Weights of a small GPT-style language model, trained from scratch on English Wikipedia.
Architecture: rotary positions, no biases in attention or MLP, tied embeddings, attention and MLP in parallel.
Training: a variant of Adam for these matrices, 9400 steps.
MLP neurons of a small language model. Each row is named by its layer, matrix (down: output weights) and neuron, and shows model dimensions 32-159. Each number is 128 + 24 x the weight over its row's rms, rounded and kept within 0 to 255. Numbers have three digits each.
A block is one neuron, or neurons of one layer that tend to fire together. After each block is what it responds to, as a language model described it from the Wikipedia text at the highest values.

L4.down196:122155130149116080120134111143118184097115168113121140129119126139093131158136123122110124123097128126138170126144143152126099094078074125157133113160079122121122136079124109126123095128116144132154108138161126130136113105169108142113135200155134154102127106117164174115130113122133135126136106143097140128118115120103122117081129094089118132111113140143168165116085169157124104106141
L4.down376:110122145137134152106151094127123124109108149131121080132136108155134179134091113120102204102102144135117112107114145142096135136132138161136138110127107088137117140132114168127113146123169110122115135111117125120088186170105102121140123133114081111144143116118130142118111167142118111115112142116179156080147138157119115101153108155117133126111128163097139147067109135155132098109128
L4.down464:082074127126098138131110142141135150115107122140097145131128103156129149123114131133132155178143136132088122144125118113117135142123176087108143114132104135131073135120124191148110105191168111128133143150160105127093098139131116124123134150103101118094092112125134123124094143076099093146106102138143126174133175144154114117146118154120127121090125097170091098094122128090147129148135
L4.down505:138127112130142136166122123091129102129091136133126099096078156141085138134162139141130115127069159108119145169138128101136086154166127137117157110131122137171141161095148151134118083110138130148130112138064114117107124130157134108113140123082120115106140128116128098149144101112120148106104109132161112128134127099158131109142095122108155129077162116097112133127092166103178162169152
Description: Second word-piece after capital. Short subword pieces that come right after a capital letter or opening fragment, mid-word, mostly in names, as in D|un|fermline, J|r|., and C|ol|ville.

L2.down2:150136129127197132121133119146133125102148128108139117079115126167089148114146148139106154074125098112091120097125118126106116139169144098123161133119126135093112113184131149127143154136161096093118073145136128146112127125168118155109089076151140128132098116121155132101126144144128154135150113139121119136120139121113085149140111108121129118116110132108136124149114140167077166114096
L2.down69:152112087133132123151132100111108131095109107087138139103122134110131129166115113148100160113111133104124097133125121141143130115147172114118116108106140114108096153131131126112133135148096090129094134129144151123176125135116105119153134139124111110134087077123105134064118123098124126071140130111079098112122137133096118078134120075127119140106168104167143107111079114138093173171164
L2.down86:140169144160127111075121118172142159141131152123096122143133099119148095133134141154108148103134121144119145085105138133104112099128125151170098100157132113151112116077159102093140125113136136155172103159096127138107179118120129152135128128132139132165114158138112147131187100135126165117072149134127089166094129125127099135115129151111114163125109190108126139114113155155156113102119
L2.down178:194146075149146121129088150147131124114143086103146122124138072098124149130140105111148141126151102116122137190126157114114110095143144160135104159116113170144124131130177108172111159099125140149126092110119149132106095088180116114142088127108181137114169157128142130110152120082117113136086111109168091160086125112115113125110124131104144116122135141119120106116144160143143080118133
L2.down224:130087134165116073113132112065146122129159135132129160138160097126122149168164119099147139138121116133171102125112130130126148122096150163140138116110118133148160173102085128154093132073157104148122138160142103108101144121145119116096136130128153130102157124076124084154095149132145120148120129143159124106164175120153155119122129146057091114126130091150151152115135106131164134154168
L2.down234:114152141176124100153161123084147114149145116128091117142117078135149148118120122183149150128105124114185093133105095088143111131148097120125122164148117131135158091092097105127119082143094126130118116130139099140153160104132079172160128124102124121153113111129110134164143163140109156117133146120155108102159110108160095150163159119116135139117187111135102133140109148133148123154105
L2.down314:145125118173170129132113130118095167111092096118169119137115133181142120103109139154130155105115130108106125129116152156128140109141109151090123115095079135129139121134098070082119124100107100132127108123149131144115137128156105162112107116163124148118143122162133132115125149121146107163077087104165146110156110156125150078133131129136123125165124107135182090141088165133119117098105
L2.down317:126113162153139120106121130116152151114123148128107098092095136122109129123094151088128105112157120144113152131136142131121069121124107117187134144085094118101134136152102156158084148139151085137128156201141125080114135130125122140128101125159165099124105135171168169124134077093133124120152121182123133143077156158094101107113144126146152156105142157140135122136138152107093095134126
L2.down338:146132135165161127119112136153110131056119145093144100127126137112138119112109112128189135153136137133121154130148161116147149113134134118147160148125160150137108157119131158076088154121135106134113145145127140092162136086113169157115078099149149159119113112142143107121129116100129166139118137153110111103098154150091081110167089149100153109156110128174151125104120114125142102141109
L2.down341:125107119115130153144128129139129142121099147107107104147111153112127126116131121083116134136120141124073132121099114118116102108115156144164169145117107127132087161132155148125112163145136097114119126135114118132089165125125115137116122137122153111143162067162140149135151088108124155115132145158128162112146190142160159148108096183147114145146141125082132108163175157079151105174127
L2.down379:199170120118093143120144102124148145115116135108110081116141175164123108098129128122067125099117135096112132160090163154127096092110154135151136080137113121132121141150158138127156099162127132157140135159137108108102121165090139151118103118104128128144132126167106132101189136112096146100144122130116105126168121138090136085087161108133137141167158139086106121116122126139116114118131
L2.down481:134102045181139102143137152165102109122140136105158108135162143126129124161052138129099114098142141131090143134110163123126114140119172121173136125136135130117122107111137136116116118151085090123118157124163116131160108109180150142135135103162134103133108087150126130098126083086132138142134095101103129094115131181125132091161149090120158149122107132133155161095115121142113125150138
L2.down491:153127095143153102130111134077173116189141119131132109152114153116121159156114150127115130137135125137139114140115117141136166108116083138120082165157121141110117159122146110142099121110129159136131124135108112105118113122111118085067162128123147096113116107112114099119146169113131183127092142150125137077113130167135089147122116135139070134109137124163125087195147108117120145145156
L2.down503:132148116120129112104099109148146140107117140130138093138110124122098142159084123143139110094126115124119136138156088138171155175168099117149205138127079134144138092105153130133134121140133079118119160153121135139098156116143116180116093097143114151109137088160106166156137093098149191145149133128095156107128126160154177102098135142098188160126137138152155122152113099152144133108136
L2.down526:113158165156153147099125085126153168123113123079146069135135132122146099149113168119132131158090072147159117179130154127111131130119093116145146124089101080109152113152118090109124110133135105118118189163123132126161172118137135118113086058131137146141104121182137156127132138158160156149104106117146155103124110117126104118134091157119166163124162122123126096117143111163127074124087
L2.down600:115107081133146135164144136121045120144124129131111051109133129123144119139088095127096121152098093097124134124146112128110112144146107150162193149102136121119128124118122140063115100160148115138128140108123118148161162123129139172134110138133104097123132091170104132131104116135114100170116146104121082128112165176115137103159107075145160156100160147128133126149150144104135097141076
Description: Passive "by" and headings. Fires on "by" after a past participle introducing an agent (directed by, commissioned by), on == or === opening Wikipedia section headings, and on leading numbers in table cells.

L2.down18:098136078093177123116135114115106106123154127155127192125146129090130154144149121147121172156178148133144071109154139124122155128184105171116111137133123115112124118139153131131109142118098142091113127074116091167157162143100127141156147106144116123113100147072134118155074137134157140129155122137092108098085147125144096145147144133135138093152100086088136109134111105119126173139168
L2.down47:095144107142147107110139155107087121117107118137135134101083082124100166169131143150099161152144170148147135126099104139083162094128139124111105152139127132079100099107123094126124158138112081100120130161106101124105121143117138103182124136179135140083122107096140097147069127153143088138120100133130101161123149183106130122145162159127131141124164092138110092175126143111153128137083
L2.down98:149149168104125156096089112133138093109159134128153096131122105131115152107125158154106158120100168119148149168109120137125158094141143161119108141145083113129126089123121122146115124115128135089144112090088078092111151150138129109115104122138125107125099134142126097124090149129122148111134072111113078140125140172168118088075108113147147118122164160146125102124130130123095134131143
L2.down262:106157133115199159173124101074100145138105118109139086147106133072113103152089086152112135094136130129141151135106116143101105151115149129175129101117134113090143139082128158141123138091117095097127127140120143086159110122080134142113126106147145147147120138116098083148126117111114129108121112085089139112124177145115157114178128123129139116134148139116128091092129144100119154130134
L2.down291:110112130151093118125118086158130134126116150130121086115145140129151101118125111147141135086128157118114078103123102144144077129118093124126160124130131144105127133115101126106110091129133122117132159188146137122116175118137162118132108101098147142111124126147110120148141095125136157114130132117127116161093125136112112104080145135123132155134119172159139071121100105138121136118154
L2.down296:160166157130104151103073114129113105136130110110108156138146128135163150112076156168139123161124168131115130133118150145091180120125135140104142134137108130126138147140111120129130143151112156119078087098124104120121103163124128103151197142121095123187151137100146075118119125112167133119168098132100107133127163102135118114151125119133083140125166125112079135082123089101087137091138
L2.down319:107141153133143120101110130097166169131133128098158154169120129103113122147116135142128142138105097122162119114113110162124123121116141144100075098129124087138153136154126104112116183155087125120117141146129119137162147076128168145116165134105135142154164094068144114093134149140154174161080161135084104146106169118103081130206094169126119125147132119112142126169168125153114138135127
L2.down413:137114133138154119146102122118141124087136158109127142163098150144139118112105085133149132160133116118104133135095144193132092122085106121130181130166134146109123132097089131180110148096155146123115121134147127152109180122164149107103155147102175119152109154111125147163132138147104170159153140110124110090139126117115140106130141127196110159104119123123126152115162097152099112104136
L2.down417:137152106128141106090139179118107147147106102155126084146146133111146101170099101134128165123140092159148173157107178125112122139089125127103164145143134161128126194113123094118122111162144136146150121117148124123142137081104150110063151109128106148122129117112164102129104154133117105106100171123097075155118186140171117177162114137120142088139133116144130111138154176118116086163125
L2.down443:120146133168179093104152158119127118134109136111095136102121152156143110087162130106114127124137138116074112137095150093120137126125152126118160139134157110101153156114062119132125147140138079147135124153092167125132112127150113101146144110112121092117136145115129084125120158102132118128134177145145169141132146161117120126141099135133119139177151125135085114144132113155157166131142
L2.down541:153130137130116135109097102127127143183107173130055151150145149129122120121119178112099154115130153118124153126113111138109129154103100127097153134106101093087141083116116132104155098138137157179108137097128153118126159190118127167147143122133135114090101151109130149167122129144129125153155163172098115159124137089095125121141120104118159110088080129130162114134152151097107116138136
L2.down543:142152139100125133152149119088081112111116120108169107138143113138098111156110143131160154126155133127113140106156176110099112098133126165136127116143149137127107099091153131113141133137071083077130121119104111109162106106158107119172108136125118105110141103150184132132124101123140094113123086100123119082146125138131103126215112133143113133122125126073099100136123128092121137122130
L2.down556:113125097124111124117067127182161153057146140135141139123085122137137133120150115108105122116128158084123134145136118117139119140119140137145131099130112115144109117159116121131111181111144117172170113109124116128100099151163120071123109164085090131163175135134082112139140125138093166132122080139121135108138155074101144162085169140121117106153166137144109142145152151146119125123104
L2.down592:123098105092105117082121092136145100146172107101123134111143122119100147147167124103136175162166165133135148102170146151141146129164119147158137108168126123123138096173106136124153138145154081134104149097128090141113092109097124117130135167143071137114126109087141139131119122121158197140132152121118138112117131124169113112123130097089103127127105088149088151158169099119158110127179
L2.down609:073148110120119096108108110134135169122148155133105132090142141166109153122071156105107114131120132106076152152130108133138068126119097092154149126120112128130122154097134116131073118125109121136130129150146148100134125117150152109114133088110139099114121135146101119129147099120109134117119117122099117131112105127100110106061127113145130117156134177102130114142109100120152176108142
L2.down621:081133119123127120151125142157180146130142111112147145155139166140094134088119127201135125117123141093148118119117109148134152160158130146122124105141158144138088094153132086136155169125132100131140116177158131077142125084156145156145092161078139159106160113105131155110138136165137200138103121152087104123135128120111144104139115133115140157176134124139125135133132102140152139135129
Description: Mid-word piece after opening fragment. Second word piece following a short word-opening fragment, mostly capital I, as in I-ll-inois, I-v-an, I-nd-onesia, con-v-inced, inv-ol-ving.

L5.down364:147128144152141115171119117174151149135130147103129115140154101123160143092097086147172175159128144091111123168120134153154147128128152152135196149143092107083137125145127118150106147145151088111155157096123147149167127151134172133154141152119124097138133084144142133076147092152158136096135107125149124131170133157124122152167095082125139143119152089117131167121126121146121096129141
Description: Section heading markers. Opening == of Wikipedia section headings after a blank line (== Biography ==, ==History==), plus word-final pieces like -ity, -elf, -el.

L2.down39:091154135097156087089110114096122116138140163169151153133163125125077110073146149129130113113128156102151111119148113149130135138129137133144108179123120156099126112120090123092104145138118141138086129112097113140157088176153125136126149165104118176172099142088142138115116150153135111133097114163151126108155132133128130162156128160109172130173148120158118130142134131179119109146121
L2.down40:134113135160150168129145133131138125117087151124136128155103124150143149145119087135100143110127168091117131133124094159143102163112156165122111154079115141115162142100112153092092104126093159129134133163090129128112118191107104122145141099155143109120112164143070126084108116129135113135132145115165142103157108132080092122143130107165212103078142081149105120143082122131122145127088
L2.down57:145114154130158168101129127125179143138177151136153139149123110134165140155140119142141160158082138141181138099124141087116134124122127141077114093156175139107145148119115134118111132088123133132174116218126146137113150128111188085095077086111135106130127114085110104136144132132092124132109163137094128111169140112130103148114105100105138147114123104131098127153132177113156118135153
L2.down71:098121119131159105063097149095146116137111106143147100145129120127122134136091150121146131121166119131129127132099136125111136076093164126165130157071146116157101179063113158152125110133138132080111152131126134111115170143172136094143159107161137123107160102124174103107149137113103142125120086090118156116124154157109123146141102182090106122065122110122096099134134114156135132132129
L2.down120:171141137154128128146132091139186098169126089142113102148107162113157134169144131133124145159139131118173126152096144151107121104101176182127120080106156113137121098089122131122108106122162132078118199140157152108127143146134133117088131139126109145113134102126100107141141135116128135200128110132107139107127134128131170117117149126146132165138129130131079102157112139105192128121117
L2.down159:134135118104111126148142130111195115113125144113147096095138185102142126084125093123111120114079119142139111134119126106153096141155136130168124139169131134121115089106103140166102131111151120121186124179129126123106131164122124109145151140101106135158126098131145123135171080114096160136151123115112101119132078087165127115085116113176113168122151114137111093153092155115118094147145
L2.down176:109116094121143130126103142142147101094080149180145151176131125115137188135133161153109131126130099165124118100148099122122142133107161120113136137128120178092103130089097095161117120120154129157146175086147166110128139182094141115123103120112093157089127113134104141099146191117123141141127141130137136144139107182097118148162148148141090110097161149139130107132121136114150169152096
L2.down244:151097129112096100102089147113118086099092167174092121182147081146148113179113116106158180161123151154104126118107153117138112138101089087146135108144092141130144083152167104121159125108136110148114116094137141129095135126114129099098089135160139103133138131112134119138135125115174137133126154139108118154135131147142132129108138116106142140104139121137117157070136119127103155136151
L2.down246:119121108125066106122096105106133158135118145163152109111163093150163088150089141153104171140146131118087127133175127115161146168093108132148129110147120178138132103111113145121120109090107170138160119110139109113129141107125113140072109112143151115134154116114070124129156160111126183110076088107116140152153116116121132140118134132112135092111145145154110119153120132168105157117133
L2.down263:138180136145113150134117092107135143143135141204134077122119111155136133136129176136147158160152131149123167174072125119168149154137133154102126128097123117097099126108095165153164146073128135139158157127143146102120110111130096077136073099121147128124132131102132156162155117142118114112151107149105095096151091129115141132126132108169184136118157118159124129132118152124170116130126
L2.down265:089122110143131148136134134150101106118187135092083164180150181145122124132120109157169127099111106130094157145114111165150121128120102133144145104166127084105137141140153116100100148128194125133129128119103151135160141148119144115141093081119136084172104117106154154142108113137109110129110154150127157148146128112148085110137141150152112122121138124084158162134093111138128112124100
L2.down323:133144091118171107125132153114134112081137114131093144142108102141132114115144125125112107083147171170108099166137124113136132152143150094084093118143160127093135106105121128132143111107106130177127119108107171157156109149122134145132135088128119115099093178087124157131122134129094143082108094081098125124137109103124076139128114122128104075129197129156132117112121120147168149149114
L2.down336:126159069123134171098103121098067146131121149121134107131134103143118108148117141129141096103124100189148097132163101176124099140126087133128126124162206087140139120114117140132120166117121145129109115079087160119174143129160127172147137159130128121114093120095122130119127112123141143108090102146114121174155109165112116128163136079141144096161156157127137125085133138162107115086141
L2.down385:123180088100103156096149157132108124117173163130172163149159115170130174151146140129124136119089148140122122136163125093181111117088148148116145155128157132100088107099102144159157137105117144095080091102113105121117131128142125122095116103124118113137124129116116133094118132115082158098136079129126119079101097136094099081091143101101144126138143117104129130113109122150096124137151
L2.down512:129154088127125117108094130122133117113130193119137126121181117148116167132128116119138154151093177094149149134130145089145065144149140122109121154142123143112135124098165156127104145105124146117131145124149110088086108102127147160094154133135106144160129133157120151119108106114103125113118113140133142100096107118119145091106165108123127148095162159134072121146145125062130142160171
L2.down634:094082147110166127129090113115169088124125156146124142147136130116134107144131182146136137164094136081158160095098109136135130124125148149134118094087148068126150125123110090125090098077134106111133125156133114121101126118120141111126144154186127135143138157082121099108136136137151159159149146115138147125141154105096131140114104171067116127109098097151137108137114171092117158147147
Description: Year final digit. The last digit of a four-digit year split as 199+4 or 194+9, in dates, tables and season ranges, such as 1949–50 and 1991; sometimes mid-word fragments such as pr-act-ice or em-pl-oyees.

L5.down311:138142111103142109131126127106117143163095138166096143128092142111107104169128131111130174122145108140133127136119112138086123112141093095134123071137131135149166119097127170086110082147125109170189128106100149110106131116099160108140139149121120134157145094099117155109173091124118130161149147149114142130111133133105132107114157102124063138086125129102104154080118145117109098138116
Description: Mid-word fragments. Inner subword pieces completing an already started word or year, such as ill in Artillery, ad in Canadian, the final digit of 1974.

L5.down564:136159139150137157123112159146081144112146172085138098106151139163110120102137141154088136122141147098120109103108127160133144108164173148143117130177110138158096109139130134126112151153106103135113115006114129141117142165151138152128100117094146134127120143156096142119114112173120095111102110118131106134138135104148088160124187100089168148128138165137121121130134125143127127130152
Description: Entity-closing number tokens. Final pieces that complete a name, code or date, often before a comma: model numbers (GT40, T-34), years after places or months, initial periods (C.).

L4.down25:186103145173167135126129126121152129152119097139131116144075139134157100146107091120163136141162110127106110143119155119081123128166157158170144164091120085106103147107144094137097136134179110097110107128111126149132121083122128163154133152152135174110137138142089113100127151145114143129097086113137109119114083122129136122167102144110113066131103160108095115134107148115123097090164
L4.down500:157123116128141104087175121121101124128141150110103125108123148135145092118133083115135153142110100136147124081102137114090107149106122132080131095138105103127094134114141160161149072100126115111132149093110115111121130152145080124157118110088137152134109114099107133148119161132120092166093172088142157097125112109153110139152134145098082112116090178077102135085151120104176083112140
L4.down541:150120089143164131129106160125124142136114102109138071106150122112142169108136167119139124102147145112117112104116128082138103132118117094094131122101081129118122142081128169140085116111131135104121156113136137079158115073145107156136132116112146148096177135168177097138151135136129114088158108139109145164086088100079138152111123157117110090103141108110142160152159176126091122091143
L4.down570:086162113144114157123112121108138141110121106100147120165130098125152120114098144114164160137122127120143120115113174156110120114123176135133146121081147133108135106089178099134149114142127153083122100150126132169130177126148171136095126167145158113126136100117107133107142163139133116133101121125163132117095132145158120077104125131095146066147080166102108118139099168068113122084115
Description: Second word piece after initial letter. Short vowel-plus-consonant pieces like ol, il, ar right after a word's first letter, especially M or V, as in M-ol-tke, V-ol-ley, M-il-ton.

L4.down89:122133113158111133119116129145097099122149158103127113114134122095133144138109131157135139123187105103100084123124098128119105106143157198128130152131146120098154129078117102147139145134138099150160151098115130145153127129155150120169070113104134123178120141110112098100146098127123112117113109129134112121091162130096131070160102093101142136103175117126151164083123130191076142109147
L4.down100:144133109103131116126094094125133118129167125100131119108155124117119124159153131099095122151129089103109122144112149110163144137109100118125163173134120179146099155192136146118141111115104108138116138147153150100147104165149144109124132127110160128147139132129148168128114165128148164160106123169128121107112115188162179106164094139130156114139130180154101089166121084093157144154135
L4.down137:108149133121127103106156102128192110140101146097130127115120130113146125117128136156092137154106139164134105160111107080149099143099154120104141113151148081125132094173133162116151117087122098126125171109152130138107158143107157095137104114133130102147093142104196142107130081133099141159104147110173103096155135141145052139102109129120143120105120145102152099131121149127166148144147
L4.down626:110161108102104146135157123167136123127135113141149124100148136167084143103100131164149128142126124144084149113133077157176131166111183118110119135168123199132124133108128090116114138141116189139138139101097149135117110154144162113159140113133148095159103112150165139155161134145129141092134163123098117096108097119152160116111094106143080150117163159092186175098114122137125135133111
Description: Headings and mid-word "al". Fires on wiki section-heading markers (==, ===, ====) at line start or closing a title, and on mid-word pieces like "al" in re-al, W-al-ter, D-al-ton, Mecc-a.

L5.down119:117114104143100147117125109152176146114104133107121094131131088136127096151185121125152118176118140130089139171131134141130179144142085112093160152169123148120120148108110095110174144148152109132152167145116146106119116133087155115118145145102127102120138130136134156179141137141159135082131140180134141140123098115114163084127105180130116118082097131128143133110107149138122128088115
Description: Mid-word subword fragments. Short word-internal pieces in the middle of a multi-token word, often names, such as indiv-id-ual, vol-um-e, El-az-ığ, plus a standalone E.

L2.down64:124147168172142120115108174115116113158103113130082147125090098162162163128125133120116128151116135139125076154145128101093145090101141164100111187166104121115109104118159111164151127113131142095127149123133092102121124169098159131091179137122080121137107116119146134141144152150144163129131097109087133138124175127118162115170147147142117157083117114115149128071157139095131084123167
L2.down66:161154132095094156145145137141117117089141116144127138126103091136128095132130118107087145086129114108112136106132140102153143084160143114147121140127113126148110103141177181127181110133153103149141143155134124117132108113128117116115130123132144146133129107115163179159113157150103146124134134174137086121165135071140149143142148120129100110120136128104172151133163169128094126132131
L2.down89:135135147181108136132099097128117127133155140111116077157122098122162095099114142159138124099129105094143085127133110108130097107157127101163122170116123154084102132132185136119117158121087170102098132084117097129138110138153170142122146108145133119156104100170121124134148133117156173120094108167130168137128142087090163090138136147073153147113122129150096123096141145127094160083156
L2.down104:129155101125136115122131112090151115144157119110119117092121092123109147130120153127157155103125141141120140134201121118082100087156171114150075120130149152140112129132150137133118127143108169159109129142127105127163131121131137113147111117155095138120123082114141153105096137140145134143141110142130112122074139152131169122109143131051130153139159146130182133112057116100152111090079
L2.down281:136178118144152159142120162078134084095084150181113129172105126161123121124147109142139152144084161116096160117112120119095139116121146086113117130093172159132180127081099146116130128130139109119133134151139117141092120139087091111134139085117090138151114142131132143135100151139106083096125123101126119108147171157118144126128138162108110105120155121128135133121134118103132121173133
L2.down343:126137127148106104136111106103133173123192139146130137130129142119119126121142144173151116119149154085100152134151135191150135147127107139145165135153104164148094107074176118131146111079111141148122119127129114164142103104123144147117120125132134140142116177129110119138096129142131148151122142137116161141165121109180101136108161126095147156123149126162143168118113104142106135105104
L2.down388:125137128112157176137145146097136132138100107112123116113157121156107099144120135115124130104136165158110151128116123125059138127146110139085163101116127147127152118159133136117132117171119138121131130185095152129057162114155129165120087086138153104124150141160138090128128147068119109132161128094152130126076164141081140132137087100133148117147085132123136096127127132141152104135133
L2.down482:135124115154129133131145154134064144108090141105158106131189115107118172134094173117170123140085079091109119117152114134138128132104126122115126171137104160116155139148146132134092132127111131120130122139129100127130098111130172156146146129140099121127189098123127128119152126148173094139158126109126140132089109167101102130184107121124109116120114110086158106132130169155131090119109
L2.down528:115110111152173090109145169092132115121153139188106148098156165180121140108157085105123120169122122101152115139116085052079152130113143115111090138088114151152173136163129126127134117159146106118114143152133141154105112137134098124104119106136115105099096128130093124120139185110087133127135138109131084144156140137097133144126139111120138158163106137098156098155119157101169149129155
L2.down530:132146139114129149122095113095125150122159099159116098117140132126141116096118199173154170138078142065119149133104115135145146154132138131147158116144145102125150136139149119161144136095125133140134156144118116088168142096156101121084091128087154092099118122114122114159132110119150154100091152163124120146076131128181088079106108131075108112172136112129146115149115097157129116121137
L2.down544:193145139142103108136138124159139138103148105147120124120093174126118153158169109114090147106099154111061119110139121126165122122120127117132122127118109094101133080083109114175117140136118136115143148150131109101123146190155145082150129155115118103123090123149140153139158153148082140127134111098147094108119148137130155104107154123109150116116139137119127126140102109106104106145177
L2.down559:103142120140133091125155126118115109120112122129111152172116142148140144111157151103094110122102136161130141110118115136126133115124170169142144134119119116117098165169091142128117101128128105107142105143102121107082168128123088102133140128129145174152113122137139112086116120127117122166101106109154111099108131148110132138149123124148159137129150079105092113097116141114152134149120
L2.down597:131138116155154170140111132141117155116082182106136114150142095134107169165119106145133173116111122103120128157114151127177089127078112119161177124121109124094088112150145160162154157122152118141089130140152128123107092149122102137137164128193107152133162119131110157147120127123104165087156128102155175123156158149134126136133113094107106095113118162138124074142097110105126101148117
L2.down608:137133132142105146123128115097135103138113089103142104092097111119154126190111116151121119149117100139116099160109151160128105129157150151143123127132098134141103140125138192127112105133168100126105165128111137166110113178174125138142155108137115093093112106138159148104116099113094154134143144150131110118167188165102141078137143083193111133095156116162109095068086146122147100125128
L2.down617:151169128130157161119148142142121111099154144139120194106115101174131128112120159139090128103125109135090111104104090079141083115120156121091137108130114148112147098186163209138159128163141148105115115120114136131130103123164148162131157126116149141126101137163159142093072126154132118149141139103117105099114099148109133111125143156140139113157135098106135158129124146156119116182104
L2.down628:082127177102133150144185135154145155123177154121135121081139126124121108123066155157151130142108126158108101132161095139127144145150096155165158179151120100099131156149135153124110126115144091081114143128094132135137180127137130135135150125148119145114153082133161161130112081135157101131105124135109149133112124188065124146122151138102095151114141115134111140134112142118103080122123
Description: Piece after capital initial. Fires on the word piece right after a lone capital first letter, as in O-re-gon, Y-ou-Tube, O-ly-mpics, and on periods after initials (M., W.).